Part of a small language model's weights: MLP 768 GELU, 4.79M parameters.
MLP neurons of a small language model. Each row is named by its layer, matrix (up: input weights; down: output weights) and neuron, and shows model dimensions 32-95. Each number is 128 + 32 x the weight over its row's rms, rounded and kept within 0 to 255.
After each neuron's rows, "fires in" lists the words (lower case) most often at its 100 highest values on Wikipedia text that the model never trained on. A number after a token or word is its count.

L4.up178 [160 145 153 103 101 135 119 100 118 191  63 170 126 113 154 116 141 121 110 144  96 155 154 163 155 165  97  87 221 145 142 120 129  89 102  96 105  75  63 158 109 162 126 159 128  19 112 137 156 106 112 114 131 131 113 182  95  96 172 106 117 128 143 139]
L4.down178 [156 150 169 128 162 137 145 103 123  62 161 104 101 103  62 158 154  89  98 158 105 157 115 135 188 139 146 169  99 107 113 135 148 192 133 151 134 109 128 116 163 128 114 125 182 103 204  95 138 104 123 127 140 144 180  82 116 147  77 117 104 130  98  77]
fires in: "or" 21, "and" 18, "as" 15, "if" 5, "bank" 4

L6.up315 [ 98 166 103 126  69 136 115 135 184 145 109 151  98 126 131 113  75 123 126  92 116 109 124 140 125  81 178  96 135 119 119 137 217  57 115 100 127 144 110 150 152 144 103 179 146 135 126 100 127 214 135 176 132  98 108  59 139  99 107 114 103 117 148 181]
L6.down315 [142 114 127 214 151 132 111 153 152 194 133 159 122 139 138 163 184 103  93 159 104 161  84 136 102 153 148  85 157  94 114 129 115  97 180 176 148 156 170 135 137  74 180 126 139 164 102 130 113 147 139 105 101 117 123 103 112  88 148  84 143 171 132 132]
fires in: "of" 94, "usa" 4

L4.up176 [133 141 106 123 127 141 151 124 136 131 100 159 110 132 126  88 107 104 173 169 163 180 109  50 182 114 135 148 182 177 107  77 157  97 142  93 133 110 151  74 102 182 124 111 145 187  96 144 196  98  75 111 152 145 139 119 106 111  90 105  74 111  49 155]
L4.down176 [171 122 168 138 159 139 141 127  87 134 117  87 140 126 164 149 170 161 145 124  80 195 119 172  81 116 135 136 103 121 143 120  79 141 134 132 131 143 169 164 147 101 146 132 142 118 121 122 116 136 121 115 131 117 135 191 115 140 142 154 119 144 157 105]
fires in: "their" 33, "his" 18, "her" 12, "this" 8, "the" 5, "potential" 4

L4.up586 [119 130 104 104 163  75 159  95 145 129 102 146 123 198 111  69  72  67 118 161 116  97 104 128 158 123 191 164 132 109  86 129 106 121 113 188 137 143  98  97  58 113 148 104 145  53 129 120 166 135 191 160 138 144 112 139  80 150 117  89 220 170  97 183]
L4.down586 [154 165 115 134  99 121 146  65  51 122 175 122 103 103 115 124  74 206 193 129  94 162 165 103 130 141 100 142 151 178 124 166 165 133 142 117 113 152 137 156  92 155 145 125 144 138 114  69 122  68  94 117 105 133 118 190 103 175 138 129  43 106 110 140]
fires in: "they" 52, "there" 9, "any" 8

L4.up44 [179 206 162 121 127 107 129 150 151 177 140 162 114 128 129 136 109  94 124 155 135  94  88  79  81 219 124 146 119  96 112 161 123  83 129 121 120 125 135 133 125  99 119 149 165 144 119  94 143 140 144  82 143 119 126 102 141 126 118 147 144 107 176  96]
L4.down44 [ 94 101  75 145 117 152 142 109 117 101 162 136  74 125 127 116 155 163 115 163 151 157 170 174  86 127 109 132 144  95 150 191 151 104 158  85 115 109  77 129  93  99 142 100 152 152 141 100 113 199 115 126 181 148 172  77 197 107 124 140 186  64 160 150]
fires in: "an" 40, "is" 10, "was" 7, "unit" 6, "content" 4, "initial" 4

L4.up159 [158 135  72 117 133 102 116  92 124 199 100 168  94 132 129  82  56  99 160 134 137 146 145  91 126 168 140 122 153 128 175 103 173 153 122 137 162 114 147 138  84 134 117 108 162 120 104 118 131 117  44  83 108  90  97 137 121  73 151 108 122 115  33 104]
L4.down159 [109 109 109 111  72 134 140 136  87 193 132 137 100 119 162  95  96 135 117 115 175 164 110 141 126 119 182 107 119  96 110  96 122 113 183  70  91 122 151 155  85 129  98 137 112 122 111 153 132 122 121 175  88 123 125  88 217  94 213 137 170 132 128 120]
fires in: "a" 70, "appointed" 7, "his" 4

L6.up691 [112 213 123 131 111 107 154 110 163 195 167 127 143  84 111 117 132 111  93  96  89 135 145 102  78 129 184 112 153 102 116 140 142 106  90  91 115  78 132 146 151 105  77 176 195 143  86 126 103 123 171 126 188 155 130 173  75  95 113 135 153 105 132 115]
L6.down691 [137 154 149 124 165 173  97  51  92 135  93 142  83  83 117 136 158  73 173 152 144 173 199 155 130  92 128 129 114 134 155 167 109 146  85 114 148 114 134 141 103  93  69 151 144 123 157 140 139 149 125 165 115 133 134 118 106 159  88 105 105 107 157 118]
fires in: "an" 62, "anime" 5, "anti" 5

L4.up49 [153 114  97 134  87 114  98 112 118 125 184 135  85 119 110  84  96  78 113 130 188 124 195 143 142 103 163  94 131 117  95 111  86 105 132 124 128 111 178 143 129 120 109 166 174 143 109 191 143  98 139 175 166  62 132 135 109 129 135 147 172 147 100 125]
L4.down49 [138 136 127 184 114 126  65 124 131 176 161 131 118 162 182 117 192  89  87 137 138 210 128 114 128 155 140  81  88 122 108 144 124 136 202 148 138 100 136 210 125 167 174 130 155 117 163  80 191  98  77 125 167  90 149 159 121 190 157  91  98 164 131 136]
fires in: "of" 43, "on" 9, "off" 5, "medal" 5, "the" 5

L6.up461 [138 182 147 104 110 126 156 103 145 195 108 138  83 160 163 154  94  80 142 152 142 103 149 134 119 144  87 150 100  77 109 137 117 113  87  91 158  72 118  98 127 135  76 149 161 115 109 115  86 106  88  85 199  81 137 135 121 108 163 129 119 155 104 124]
L6.down461 [148 183 180 111 124 167 102 133 142 174 150  80 150  91 141  99 154 112 106 125 142 132  87 176 157 157 110 137 157 139 119 140 130 161  56 149  76 101 162 100 146 108 116 135 135 121 102 126 183 174 146 132  74 204 155 152 125 162 126  89  96 127 215 119]
fires in: "an" 45, "died" 18, "any" 6, "anime" 5

L6.up320 [151 105  58 117 101 105 144 141  59 127 133 221 102 149 111  94 123  98 118 109 151  99 185 150 137 113 161  94 153 106 183 163 170 100 134  75 113 125 103  72 152 125 163  44  93 144 116  85 161 105 119 106 123 106 133 147 135 155 170 151  86  79 121 129]
L6.down320 [152 131 163 116 155 121  92 161  66 164 116 114 130 144 122  92 125 103 140 146 105 177 109 113  45 100 124 121 139 112  99  72 121 129 170 119 126 103 206 140 133 166  45 163 171 139 119 124 117 126 104 139 157 121 173  87 159  75 173 136 168  95  84 136]
fires in: "was" 52, "is" 21, "were" 12, "they" 7, "are" 4

L4.up607 [137 108 140  80  97  80 122 116 151 192  88 146  86 160 113 100  66 113 165 159 123 152 103 119 150 104 142 165 177 114 103 104 181  77 163 129 122  94 116 125  64 133 181 110 101 159 119 109 104  92 170 108 151 123 104 162  91 112 122 131 147 120  93 111]
L4.down607 [ 74 135 119 137 161 127 110 159 118 190  96 186 161  91 114 159 129 163 110 141 164 122 113 101 116 163 127  75  82 128 153 101 153 145 163 160 223  53 161 143 158 144  87 122 139 117 122 119 101  86 121 153 150 139 195 101  98  96 137 137 120 117 146 149]
fires in: "they" 28, "3" 7, "4" 5, "any" 5, "23" 4, "2" 4

L6.up338 [119  87 112 146  92 128 115  80 133 197 160 161 129 127  91 117  71 109 194 135 102 129 116 140 145 176  95  67 204 106 147 130 139 171 157 156 121 142 132  67 129 179 130 120 173  92 167 125 117 150 147  96 157 104 115 124 156  59 147 125 124 153 142 109]
L6.down338 [136 141 111 162 145 137 123  91 128  61 113 177 111 113 137  92 134 234 170  84 165 167 131 136 115 160 151 122  65 135  98 164 161 101 162 147 182 121 134 104  75 122 143  73 141 137 133  76 114 144 120 121 138 116 112 165 120 106 155 101 165 120 110 123]
fires in: "not" 37, "than" 6, "should" 6, "often" 5, "also" 4

L4.up666 [158 138 105 137 161 126 131  81 101 192 125 147 104 202 106  79  45 139 164 166  86 102 233 143  98 171  47 107 188 104 131 130 144 116 144 144 150 178 126  68 113 135 144  99 134 113 110 148 162 182 110 139 145  97 142 118 124  89 109  95 131 130 164 163]
L4.down666 [123 132 116 160 201 176 176 119 154 160 104 170 112 139  71 176 125 151 166  99 117 144  81 179 142 144 140 104 112 146  67 140 142 135  89 182 161  96  91 121 184  92  92 174 176  86 170 103 107  95 154 129 154 132 156  97 103 142 127 133  97 105 120 144]
fires in: "as" 51, "0" 4

L4.up543 [111 178 134 138  90 111 162 128  90 184 130 149 153 118 151  77 172  87 147 138 137  30 149 126 167 140 143 143 183 130 135 166 115 126 162 105 113  91  90 149 115 104 119  75 122 110  44 106 161 131 146  84 121 162  97 110  88 124 106  98  70  97 114 141]
L4.down543 [145 169 113 141 149  90 138 125 102 177 130 180  97 163 163  60 160  76 166 129 175  82 177 104 127  99 131 131 155  99 132 150 138 102 140  92  98 126  85 137 119 155 142  82 121 102  78 124 168 155 133 102 113 120  94 118  48 126 159  94  80  92 132 161]
fires in: "0" 77

L6.up674 [101 152 113 115  57 114 143 114 123 167 153 166 107 120 126 109  90 132 139 172  93  98 143 147 116 169 115  94 255 160 142  75 107 183 146 129 146  82 166 113 165 125 138 128 126 122 137 110 103 117 115 101 100  68 178 111 122 103  79 112 104 130  97 162]
L6.down674 [108 172  89  79 107 138 163 121 106 180 105 116 158 169  97 146 165 194  93 108 121 175 123 135  52 128 148 123 103 177 185  74 120 105 168 111 161  73 130 136 130 134 103 128  88 103 103 161 137 134 151 113 106 116 199 142 166 134 110 164  94 139 164 139]
fires in: "was" 34, "1" 12, "is" 6, "were" 6, "determined" 5

L6.up111 [108 140 166 115 121  84 164 125 167 169 123 173 120 198 163 109 176 127  91 118 134  63 155 104  96  92 196 138 131 142 110 190 139 139 136  70  96  81  77 177 121 113 111 105 157 120 100 151 176 105 127 115 157 161 108  91  96 129 164 120 116 114 107 153]
L6.down111 [137 126 153  75 155  97 194 150 136  86 142 153 127 159 150 151  72 139 131  73 164 127 155 151 108 155  72  86 224 144 123 126 167 137 181 179  73  99 113 125 114 105  61 134 145 126 123 134 131 133 158 144 121 120  82 104 143 152 180 130 138 135  73  73]
fires in: "of" 31, "lower" 8, "larger" 5, "error" 5, "your" 5, "older" 4

L6.up578 [103 129  96  72 119  62 162 145 136 140 167 137 131  95 129 159  61 130 133 102 124 101 154 164 154 101 106  78 233 100 126 119 140 121 136  76 111  89  98 122 160 132 145 124 140 146  89  73 128 127  72  73 127 116 121 174 164 116 142  98  55  82 122 140]
L6.down578 [115 104 162 119  88 140 134 161 161 115 100 156  68 137 129 133  86 110 122  88 144 118  82 104 101 172 150  98 155 154  99 122 149 100 137 161  90 187 123 149 130 155 105 137 139 107 173 114 109 157 151 165  87 127 131 155 187 115 200 128 173 164  96 147]
fires in: "a" 45, "according" 11

L4.up355 [139 189 142 110 122  97  99  85 160 148 101 164 146 132 137 131 123 112 182 131 116  92 133 129 134 100 133 122 115 144 111 151 115 131 122  68 168 133 120 143  76 172 147 127 160  88  40 110 160 107 123  86 150 147  90 134 126 160  71 135 118  92 146 155]
L4.down355 [142 134 129 165 143 122 167 155 125 151 144 148 153  69  86  70 176 202 160 179  89 105  78  80 139 185 151 125 123 128 131  77 136 174 136 110  93 128 135 176 149 150 179  97 108  79 102  70 116 151 137 126 179 124 109 160  86 156 172 126  83  93  91 132]
fires in: "they" 43, "a" 12, "one" 6, "delucia" 5, "19" 5

L4.up754 [136 196 125 125 128 117 124  91 137 164 121 155 122 175 106  97  79 114 127 175 115  95 102  82 124 147 170 169 133  82 137 157 202 116  98 129 102  92  92  97  65 153 102 115 133 120  90  88 145 150 116 142 188 170 134 104 114 101 155 153 156  84 107 133]
L4.down754 [ 62 105 152 180 109 167 113 130 102 109 162 166 130 149 145 100 136 108 122 162  95 195 123 128 137 138 135  85 150 152 193 154 120 179 127 162  73 120 160 148 150 105 156  89 159  83 138 184 145 103 104  93  96 135 149 184 128 152 123 175  87 137 133 187]
fires in: "they" 53, "them" 8, "average" 5, "website" 5, "agreed" 5

L4.up102 [126 173 133 125 120 147 152 162  87 163  86 164 102 132  77 143 119 116 104 114 121 134 151 118 132 184 179 234 131  92 169 133 131  86 144 117 148  78  97  96 153 173 128  96 188 182  99 180 115 101  38 114 165 127 109 141 136  82 135 154 133  73 191 138]
L4.down102 [111 127 133 170 138 129 117 138  72  77 168 166  83 163 165 176 180 112 158 159  91 134 170 135 161 157 177 123 105 160 160 121 147 135  95 153 122 139 127 123 143  71 185  85 152  36 148 146 125 147 172 118 111  93  43 162 115 119 171 117 118 168 132 172]
fires in: "there" 30, "them" 21, "anime" 5, "historic" 4, "historical" 4

L6.up300 [103  97 151 121 106 132 141  78 123 155 135 145 134 120 108 110 121  96 153  69 132 147 127  17  93 149 149 110 116 124 116 139 112 166 123 163 148 125  81 125 127 173 133 102 161 119 132 141 178 161 113 102 100  97 134 113  88  96 119 156 165 111 148 127]
L6.down300 [162 144 168  92 141  65  87 192  89 141 120  73  86 101 138 133 163 162 137 170  98 201 104 160 107  68 123 125 142 144  92 124  94 139 161 163 121 181 160 112 114 115 111 105  79 184 116 119 127  73 123 137 101 116 102 161 119 129 154 163 118 155 136 154]
fires in: "them" 27, "there" 15, "away" 5, "hall" 5, "way" 4, "it" 4

L4.up522 [158 109 128 141 100 112 156 163  96 143 137 207 117 136 101 143  18  62 151 104 139 144 142 121 144 137 130 101 201 128 142 121 177 202 160 136 153 131 102 156 132  84 128 137 143 120 134  96 150 210 141 160 209  71 134 144 106 137 120 124  81 123  94 153]
L4.down522 [172 130 103 170 136 125 165  85 149 148  80 119 133 133 167 122 180 108  45 175 112 155 123 149 147 143 130 136  98  96 104 144 117 156 164 103  81 133 136 149  59 142 103 114 138 134 157 160 101 107  77 109 120 141 117 153 135 114 158 115  91 157 127  53]
fires in: "his" 29, "her" 21, "a" 13, "involved" 5